Weights of a small GPT-style language model, trained from scratch on English Wikipedia.
Size: vocabulary 4096, 10.5M parameters.
Architecture: LayerNorm before each block, biases, tied embeddings, normalized queries and keys, ALiBi.
Training: a variant of Adam for these matrices, 329M tokens, 10053 steps.
MLP neurons of a small language model. Each row is named by its layer, matrix (up: input weights) and neuron, and shows model dimensions 128-223. Each number is 500 + 50 x the weight over its row's rms, rounded and kept within 0 to 999. Numbers have three digits each.
A block is one neuron, or neurons of one layer that tend to fire together. After each block is what it responds to, as a language model described it from the Wikipedia text at the highest values.

L6.up34:458479519561515400516485533475427476565458496493554501500595583535442500497445465460549530517493520496380452485466468519437534537527553630416503465476528516545423496518597467552545523549499444515374472558495484529564485536497517490516443458488577586434519565558478556454466466493493485570
L6.up47:519563555575531502538464541504445488494539477432646507519566529489454528432505416506528515502462382495452508573452517414487457514534503536442527508503516561535481430581499519484469547490406527485363546534518475587583458467516539473644495422579525522536482521547435562424510450465543475515
L6.up77:524542530457455474558565421590500468477555446441543445576506437485480529547461477462505536531483494538423495525502638444456536417498424568465578467521474484533591540538520467562584518439409445524498538544568478515479453499479499538497505455479590458448570543540504610470493505422519454532
L6.up114:462577520494521555553484522452444486595511483447522506601503594490514383551470418482519506455564528435531445476500463518514480468481521608499548465462464529476553479523496535496523520604381464587424515491593491489533498499391613545495556408493542536566609490529514497496486485460565475483
L6.up141:432501500528483407545572366594545425419632431445542463520480524537398462575576571467537533539498508510470463486509568490473490479510486489433468468504543429574511593537540537487511538389464525507442451516570536518512400422493486512516409503465465393522674433508482524549507499498500492559
L6.up286:527511535522511472500470527548485460512519430388522518542520523504535529467531516509504616474527529461491598517418531363526525461444520503502474605590551421569417621562476477487545506499533521472436494562520393534542465535522476514491505416515512503511612481580548448449448537580544494545
L6.up298:506503523477584453485522521548467433482426536449557567571445538468498433476499548500459487495518545394396414521491534443528394423514446511549460567548505450531521511576489526456514569528494514520456451508599542545500519561484446577545511535563464496507504479517627476477455491490490509518
L6.up418:436497499560471433569464445504446422437548479503593528501476527465452534415475548449528522457559465493578432524422537473531480477531508558480595543424519503581567454591453546434422563513408487518362508539496431549534535516580507501560505493522522555561599416555542472439404415539495482540
L6.up600:532522504553581480498462460491467511533453561402465530534441553497556574523504489482407550500459443434550479448464530502475489477499464519482469525548517487487431511527512561586547558516528541457430536561548381612444551494562496461544619497548519520518561531483473483530533493559464503521
L6.up619:468557528524515607504504502477458513473513418449510497504464582507429506432609524531434484516521522479504483491562540414547523486497544493495628436509432570500433461636444628459518573553415502477427553568541399541502551467502441517554530431486580524518566530517513603505437521482480552486
L6.up638:421528464550450502506465505560489428505506506479457469587510453424486512451613533559550550524489369406477495462540579574552509521498440474492578493387519471460536424568536583602456592518505544495485455572581493470470469455456488441564523531497501447583498455560468499501509383439532444482
L6.up783:355436543532540528418477477575450430469551561444402483487477543492490601416518503478425523548554432496459476561566517457501532538493423458414450476506583512488437491617468539445467562450452589473461478651505465601437473555539535500445572404510576389562554547528496466564484531440508537498
L6.up788:470568483557507471526575458545401442476431482461495449512507610447463571596517592540473508465446402451506462444480568484492475500482528511549538465487427504504448473499456515487511494617463380498407542563625493573465549443443542489526457499603489570547553514513478607544415509386477508515
L6.up973:444461574483491456457554450551545481556532470436506487520482471465463538495520493490461523502528500551517435480477552476490510489523513534502483444491489469539505497558466505445468567533488427539362558572493485530494484501497516499497449461472457482417658498550574524428518548574522442452
L6.up979:452520463441592417471499429538379456542449491480564491606517475473460471467555487501497448460464389500469532518513526583507434485430487525474494488473576483474413459493548531447547530560447557550436436507528450491621519504515532513509483485591458606433517545488561457376504412538524520557
L6.up1005:440577470560400533580522442533563502539505475466559569566603536410490419482442534602409504541532553459401479493504504493497525467430497514539562504530482592488496476537491556463519502500551407476493519488475449490532528514477486480467478470552508474507559468551534581513527428604460523557
Description: Fires on a word's inner stem piece that a suffix or 's will follow: mostly possessive apostrophes (Romania's) and stems like exper-im-ental, resp-ond-ed, cont-ain-ment.

L9.up256:531483507585540396455446488568475492588492593373565435505510516435453503443512495458482510496554548598529578443469598453403502571502437500477573557517568480499524532487520451555464494470488369466456505506565508494412465497544458446514496502454559564455503460611532538475519525553483470510
L9.up678:415486534559437434453449436484520528450507545445576545560556588471522555553628547476526509567423483485536436527549537436441464469437496515499517484449537516504437521455554559460459494562494455451471461490522462566551494529489520429512481467406560615493519470560572487460561435600490515528
L9.up794:421496522589446535547502477510534424491519537420486479526503530550443478468608442493555558519554500522564477513555521469548556593463526504540568463491572429457467410616567432449457511546478512473445517496603489577515535463492459455464512428460533594481535570543507503459562503465493444540
L9.up874:425508589536510371519495519552468447527461513461557488544475487494428526448558445484505523501496492483501584472603523482539517494534469491502525559504514459577489503539533494421519534608517561544552518495465442531470437501484442454540517613414481530529531428513571444504512471576499458514
Description: Apostrophes (straight or curly) marking possessive 's after nouns, as in Russia's, women's, Berlin's; less often closing quotes, periods, and wiki == heading markers.

L6.up4:469584460529389455582596496515503479515459462428474494504490466458557545539418614477562470520464365503452487481454562485449482458457519577506491491561456512538531534606507534514457434500466436491490382506506450484493501490531453478522451553445467524586436377611437524530514476507565531552
L6.up31:504501452506539469510550479495485517467571446532464394482529502487499611560578588539545585465411501490422593540427434574578419521509444451389459500513471439486510565531475566505501516567495539435514451601552517464464532522467461544487514460445380504474466503483501489435404527447573499463
L6.up53:499551499494498493493586407529442458426502515443393346521545502602444494487497600521499545548432519510436640530484452441541492490580523483465461497577461543523545499418602484545540493504506477441499462525588495623465528500493523444446522460445436391521455462564514498504509492471555534510
L6.up95:487520453547395440583526527430460340508506502380490540546565418447493567477485548470563514497520440447446416500505512453621431532544483464501477496371572538458502536520502506424502519528481461438492519454566533543493427436535510424443447564552389546487467513514547507535476406552484507537
L6.up143:461535495467503576624492446471447516654606445439504540438605515495482493515473527559475531614393458390389406474426468500493463413515490461489564509473490550479513551555506549484440532494485444494471496503495475551523442365572443410502510491513480580455496512498454462517485494409491504556
L6.up212:465523446509537385490465468580467536502565569469461500514478508485537559482492477508436593448468369413419537527471545461496434458505522480492518473536509408535450601535515595512573486538390525466457512550517460544535424524448578519549502459480532520544481421561407478475497395434600552527
L6.up242:391590509558481515510544455502532545489482547558466502567534542519559512583554600499498577474424522364530474483495542433499447451408566494468479521437452518437503454516560528539503478518497498563492464480473451524633460391532474482503456495481555597606586436526588489535415500439518506481
L6.up351:519527468565581500464592485586488452509452455470510496488572403444456516520492428484498571520496434393457626462472575538473494469498542546472543414576514472511533575478450574636473496437426528459486425502464435478481414502528572469523453532515544407498504484570484562538552437516490490474
L6.up544:388553475588559510515598536540352477500510479418508425526475494521512561445503479600476569502478519433511585517486541456462473537536505575440476510359403516495487470495508569400479550514442551505405450462486443544527477488547544379456516515484498569524481478490485545494467495445586503483
L6.up569:440552624508541438478538503463494448558408518475513487518507508491491510502532609484512552442479540508497593540530526490470520485456510505457558432494566546568544463463496436405440452567409611527484543539454461480511494521557512500462515445513493443535443542493509486416571488524540597517
L6.up653:500460437504389483544554535565513454551558415467539544471466422476498490480419621538484551528508495475493535531461498492468470446435564581489566577546537495489530494525503638415493593562497533550501496573500459478489447492492469579466472552554499524525455444596496544527514458526491509439
L6.up657:485595445538468419504530427562514514616554576498493471489577473418502553525487508455456542557488422372381494504473459473502513450489457539524546468542420523513489604554558525545559524513465506473497463494508448520544414388495393466570592580480624545461524505570468436494417493525545505542
L6.up662:528524584620376479513476444473548440547623430475460475533570538473535604501501552423540639575544424513408469495470453460503569508489464451450518504570541563523606544558423589411449497434552497491545423510445422525485456473537504424500463498518523442458567475468541496523536477495469450443
L6.up719:485471486636519522596486454424373480584535483482550504316494506437544524505389564486575515497429407517488469502442524522522426489415539533494551457493561427478410494489537490547475537531413506518486468517599504500515489418486621436605424573517453460479499436531458564500534412588569552542
L6.up849:504488605469472552538468473528403511519545542465428606479532492431590555522442489503483601550552506427414544582394539544596532488403481503415586495533563509576492533540429551491479557456434574436492533462466469461551497455536458461560514541499574435539565504453500522453497449492448555446
L6.up958:459551506529442455461571419552564452461527538534473424473544461562493429505577612493553552585391415542548523513490525555513512465435522442553547446472495396449527525532479486547501514476411485532534342501572438452486455518547490478434468445603513485543523535469565595465426526419492504525
Description: Commas, and sometimes opening parentheses, dashes or "and", right after a name or noun phrase mid-sentence, introducing an appositive, relative clause or list item, e.g. "Mao, who", "Jaya TV, a".

L3.up308:473437527479521513547520421501516398604563544524528504470543427474564517586483546477475541559418549475523508477399550515563511485474557494495526417590508455527421553524489542526438504435436507598446444505484472481481440453450467443534514548516480484489454473464512534420430434497493503549
Description: Commas right after a completed noun phrase, name, place or date day, e.g. "May 14, 2019", "Ashland, Massachusetts", "labor reform, and".

L3.up322:440485487517582440511504491504527447523437545484498476501486518513518525511541567483388528511547455469431422486450523480578491512551509465455468498493462498517571534605516644400558539480493498545489470507536518626539478549545555478468547351512591530488558448507617477490440467377516525498
Description: Mostly the apostrophe before a following "s", as in St Peter's, King's, user's; also word-internal pieces like -ar-, -isc- (Francisco), detail(s).